Weights of a small GPT-style language model, trained from scratch on English Wikipedia: a variant of Adam for these matrices, 3303 steps.
MLP neurons of a small language model. Each row is named by its layer, matrix (up: input weights) and neuron, and shows model dimensions 128-223. Each number is 500 + 50 x the weight over its row's rms, rounded and kept within 0 to 999. Numbers have three digits each.
Before each neuron's rows, "fires in" lists the words (lower case) most often at its 100 highest values on Wikipedia text that the model never trained on.

fires in: "san", "women", "people", "population", "species", "men"
L11.up870:449522466591507504461482644440490539506539475540520469409569537480509599609549469448493644513527497504447530526525481439565518512501523513488494470522481534484460489502538514394501540532517495528418436465525577598527503513526487553542377561513478455497528436473461459490489495507545463550

fires in: "this", "direction", "junction", "conducted", "election"
L9.up393:491499495528503464506475602421462500534479572420483477455514459555423511513525556505468496477489503458447480381488442469517444545382539545406589522495497525460464540517490559455498474542432489562429540450466574513579563493486443450591525508463485481461542517496485558515475523488629450429

fires in: "0", "6", "3", "1", "5", "2"
L19.up170:523513513503529457503537521503486475473465558495478468518413519517515463486511520500509473502443370391540496532555598492539541571569526484470540552536537398520454509506544563497564449605526476470453517566592449456491418568387472480485464574460512573533486529462537476485414469445562522519

fires in: "albums", "racing", "music", "personnel", "w", "miss"
L11.up700:470489454435552452556503475566496438579568448423524549484439460422499441527501487543520509469471521544546553517506559493512566558557520505451636420502521504612490514471508480499521590532539518430613478488560565587501433549508448437538479464446505394526527525427437430522565501496563482543

fires in: "a"
L18.up513:512523501579452531517578532565532513553572586517378466376473523549496504605526442455549562447442464446479473552476503424509534456558475479535520443463474577492449607475468468508437553636522481511495489495483485452510563524442390498522565519414452487554496504514476429478476538448583508445

fires in: "with", "of", "analysis"
L13.up238:515472383562563491534459492484438488563524478609405426506561482515523528556520490451403459544495526540542552476480531522547467505535506536423491419457614466513450518538519476432485482546477446543460425525482528587462524471533565476494504509505463520528408507451483448498684485538512517569

fires in: "before", "chevrolet", "to", "t", "time"
L9.up265:427443451466500427595586604474527545514533572499565616549541496372557546596508454578449519524454527500470483442508516443499513547437500496553507465453573549578481539496388530496527528517461511481459454488512498526478487535467446484409498577410436538468520464449471511519510516412506576536

fires in: "in", "two", "the", "on", "him"
L18.up673:504470483560429465511504488471431419533540477449437513423490495493452569543539448534514446485447502542577441521442587439542491501559450487555653526506449535498381521589493505541494593564604578515487496486447500480556400406489499510525516590519522554555527589526526448402487537508517493587

fires in: "it", "they", "she"
L9.up562:486494524497444505480449520541478463480451419511448575509551514553466574516518400484536564520537563434503504430487489460499490526488604568411577452509483567494450453423510537478447498532515505512362439459510593473492479572512501431472514521409562555488592487503506528390492427509498492614

fires in: "an"
L18.up393:382533591491477402528455431521488498496477450522439611493480511538550425505525481550510549538430468566498453561513440554553406647486505607460589455451547395490396528496408514588521488557485525463511532504389488417590551468575473460481499504509510522454515598473538506454641521461525550517

fires in: "that", "which", "covid", "i", "if", "who"
L9.up275:466532535509464509503487590451559468544514528456463455527537564539480570583438564552549520505442505377535520524483468402508500538450610529444444435484503572509455506545378579519445545548512526541447426509468493385571507464425449514531511492483529556551590522485551535466448564452465541600

fires in: "it", "oil", "new", "eighth", "early", "norwegian"
L9.up581:511550465513533532568447482436440474472520503511413476502484516584477469489496540484562532483546525426514453478465458491503462476470655549436485488556490615479495475432499467459385523522532529462541392497523571487603476466450481497500437497479496417588490539473458548477501518445556436568

fires in: "from", "when", "on", "since", "entered", "where"
L11.up21:484510511409564502488523513552535368485557521552463492426485487506438487530483559521490480521558536479501533535575566402519540573592465540526514537507503490531409515538411495501469552548550507545544426490416499472468470486441510547448518538455545470409471512485492542365573523498502491523

fires in: "it", "he", "she"
L19.up348:427473477545496536586438465499524429472557463448499571503430438653492495464515557574623535523526488453486550416506392478469549562544537546539521489442584444539554423455457550486464518518562499562445516509554526445533420548438512516518555546539573485529546608557408542518508532464493427510

fires in: "had", "of", "de", "do", "did", "have"
L16.up424:523471590447547434477430615488456487548529501487476459543544480458484463562574470453577492499523613530337453471440463501584503520561500496472490470525527463490467561523433541503522536534508494448479446459423509588450490562516480584499563505473572548505515504410525508511496521524518433489

fires in: "in", "however", "upon", "during"
L16.up493:546445437502461589534593541619433512531480518449497435519588525540534527516514447558564537556518522430487479485481518457601487583520441457455422515491444532563500627521454464450491476507519474441392413484527465452395506492407498584479413410394530500475448571491457469423438474515509504499

fires in: "at", "of", "near"
L18.up143:484451408499437539563471514518518508501626522494515560533499422629603527455462617481589574589516423522539556459446520501525562544469558566509473417512569433531509543461514486381428499570561457459414443511485493477481418554380510570457442526448541477543544493495449507491554486516531446426

fires in: "and", "heat"
L18.up477:363563579474466426547484511440499506480476421500474468412528476545537488596542593520511473436443462391549534553477526513540406527433530453443502536488462462503516442566414520482477531514606467600513554523489491459541549554355511525514469481490463554426488584419551478463492555477527476479

fires in: "on", "however", "15", "19", "13"
L21.up418:551455484560501495546547541503475407489529474500509506481578486532406451499588391494552532524553532479447517503553499518411532478509540595437521538499450539542478543518462522398540598412472476490505431503533491542530501558561512551484473520429566526497477478463514523515530503399567454589

fires in: "is", "are", "was", "a", "were"
L19.up434:499577530398505463492550520532513444501517512549439509418436453511543512470528392511447508440497525457423509452470450519467500490591432498494494484491465526544532479504539461449433565599542519436405472495555523405492416451506463538453500496378524439500528573484481507489543474521596496625

fires in: "he", "this", "these", "she"
L9.up212:511499549512527482527445556506483344527480447475387587429456505522486560579543523478495514503546420521496530431540486448598424593445572596423527524531463575541447505517416577500505497528517542521405433475481547472490539540429414470444520548446534526526564516499525543436480501464534488479

fires in: "he", "it", "heat", "heart", "heights", "heavy"
L10.up73:394499548443566593556455504480550465595557410438341511491527532554501520550485502519555580446473507491524524518536462404526505540437543522515492460491501581434427467482498509534413487519480543563465512474466587476588405479538522467567438590503476550503635503521521512529463587558570573477

fires in: "and"
L18.up637:517561539447570520518531484461510523608458534487450528416530542569572463600534545539527424459431491563458504425545499492434556560543436502538504508493604533483451498515535517466451486493418489494504533481537588492439523515420400430480564484500507417524450588577477451472445437511489536555

fires in: "and", "which", "it"
L10.up229:412476542492449537448496572464459468482465460465485498477459509522483528544536581504494540587509591504524576472552444416514463579506574531450482524514545575515443475606403539495416529487533515548541436504412572480543479497486450436529535477473511532530459587447544545430535536502499537646

fires in: "of", "most", "although", "cm"
L9.up406:567496502492565495536534534406488501536497454571428507511554538487558551571487512517518520513496568488406470521501540511510550577456475582420521464530507498482476527522524482427455536552533527473480386425498557563515474436519431539479465517488480472517595434456464528545613426528516468651

fires in: "an", "the", "just"
L18.up995:450501552486567502527444491472440514551566501505427570501498500579516488457486442574593589461493498539501537515478551521563374498551540459550502468476456597473509504584497442466490512507486492441519472558564529542551478521539510425506467503444507487551529513450559449435557491541606514497

fires in: "at", "route", "label", "reached"
L19.up681:465484492522507470562503521586434471507577484495482512496557420532563475503534448511479438575605384480470551448501543464575574445578463477479588464553538584550455545537507543362541483554507507444473455455536490532459349512465513521488513563412562452603480511478463513557555520551442462506

fires in: "4", "5", "1", "6"
L19.up626:509443502507431400506541514473519410577494571542435615578429480475547433499490462422513513516495495514465485367508468518454506427553545511429551455523524570460507509521508566413549588542629473503522438556619443507479459521493429480410533518525489516515496537385523472420504518414533509509

fires in: "and", "or"
L18.up966:473508474492511534603567541528502489615544506451531442531621472410470502499509546560457464438522447514462528415477431461474499526526534508553469525510481493586527479457482524451522514522518524490397490499542529553507506447441524577518490508457429505498574535466476461494512500587507441564

fires in: "most", "by", "great", "mostly", "none", "native"
L9.up860:528434456476448548573483491540526512531460449574384445495533525504472616499575410474576542510481517451580524459474474463479488467504505527375547433476532438531466512432506459466512581583448524408489501479542547529496481559469460502475477481490542503526490470543450464472514538504518454496

fires in: "the", "early", "notable", "late", "following", "both"
L18.up649:504541521495383574455512493487520466484506454513461507495543493572448509447612405464527571471537528505468430487582544482515460539488548490476543453485575479570373507459427521428407516543504491487509549490554496482578479491467496484520405551459470594541541476477519446560575523385560464477

fires in: "years", "year", "career", "at"
L9.up217:450478429388482484505540583526616503551453612524530531462584514413528455555554576473564514503406562377456504482559527387510497503548464449525509500481493522457467493532506542509517604507452532532509449520537514465439526522469422534480509537510434507461549458491534415450473565510493463451

fires in: "the", "that"
L19.up100:532480527522480523458430545496479535562584457437564502522543505582502522484554422467469539519432432511482488496510492569504485533480560538548539436527513533573478581428574488402542499514459499458516449411555499558516465438449431496537539400418516566547560547522496526518616392521555446559

fires in: "he", "they", "sam", "it"
L11.up325:484487437485477539615507489483502471581473471532425555396568519622512455484551440479576600496444557499549454441462405441571420541480636533466540429448577586471507432522507559456543513533458523503489377535491536519485552498472463532496457516411473560542551517531459485531560463443502420519

fires in: "by", "of", "iii", "if", "vessels"
L9.up752:476507492403535518486564524441462547541580466509470595445528504455550652480502583447436502545476473435499499523499534476539471539504535492496488410532520520633461572458465557439485565466473515490483418498544492477502406437459430557486511421574598486445558515444504511545505630415515472508

fires in: "it", "she"
L9.up244:464454526518519536589461536615476476536487504480477500476521485482471493464547471443513535557465434555425529473534434386541428594407673626507529501482494481497464494453567502498476453512575471573453470589511541483519522520537495474471488542531506492480554527523474561430475448547516484470

fires in: "they", "teams", "according"
L16.up264:433478542448506511526542451516472416502503518553490525560502490451503453587504482525554545483525532501497537480457435455535572655567580490545553499484510579556532440608545608545559533472590497521552417451540529570530437502505461482461551419509481495515433452467468406510540476390534557584

fires in: "men", "what", "each", "none"
L9.up785:440472574556547498620426553464526467473503474485446490428641566464487669517461506466498546427473535407555466543476540522548519610385616517458512485520463505548485539453521496435486581469464457524483440485481552461587461499446478466524474501561483482469520503524464562480478592576573478462

fires in: "the", "de"
L18.up985:538504592442499504562448552411491444532558571430484506541588471478457437509518554549539495533364484432418566468518522535482456506517575506487472441491478458522507540560519474461456477534453584451434535494466557432602555552515504535507536424500543531536539592469466507504531532457745571465

fires in: "that", "which", "it", "who", "route"
L16.up209:510522555554561504495475589439534566529516459472399518467518507534440512521551452487568521526530544391432573496471501509505458536475633472408455442530539558538447475563490508515443514515573507558454439449507556476562491527469506483551490473552481537504438553467460571556463460465569590542

fires in: "a", "la", "de"
L21.up142:530452408600410511487476529496454492512566453495569463511514451497496456600569474409514594473513580524570548483508557519500511508493532572508538439493515580498508530581476463505528505491537403435464488415517520493552460523480490622461499425492409523445537537467401462512523492567560445501

fires in: "it", "there"
L10.up643:504558502511448522528390495570486467494531466510489604471484472566498519564547567490513468527502484490464545487476418526504464534630549478509496469548518606598531420458449503515443519554642502410449452518537588465521484480502499522425636525514533508479512528388513482489524558475518455508

fires in: "called", "named", "princess", "pradesh", "considered", "miniseries"
L9.up592:528504471532555475488467479430388595495522425638486533564532504494427466516503495468452521469460497557478483544547486440539438541530524579500571477470441503504444526488535477440470506546501539554435504608512550537501453464542512471627481438482484474529554563472411549493586542530487436600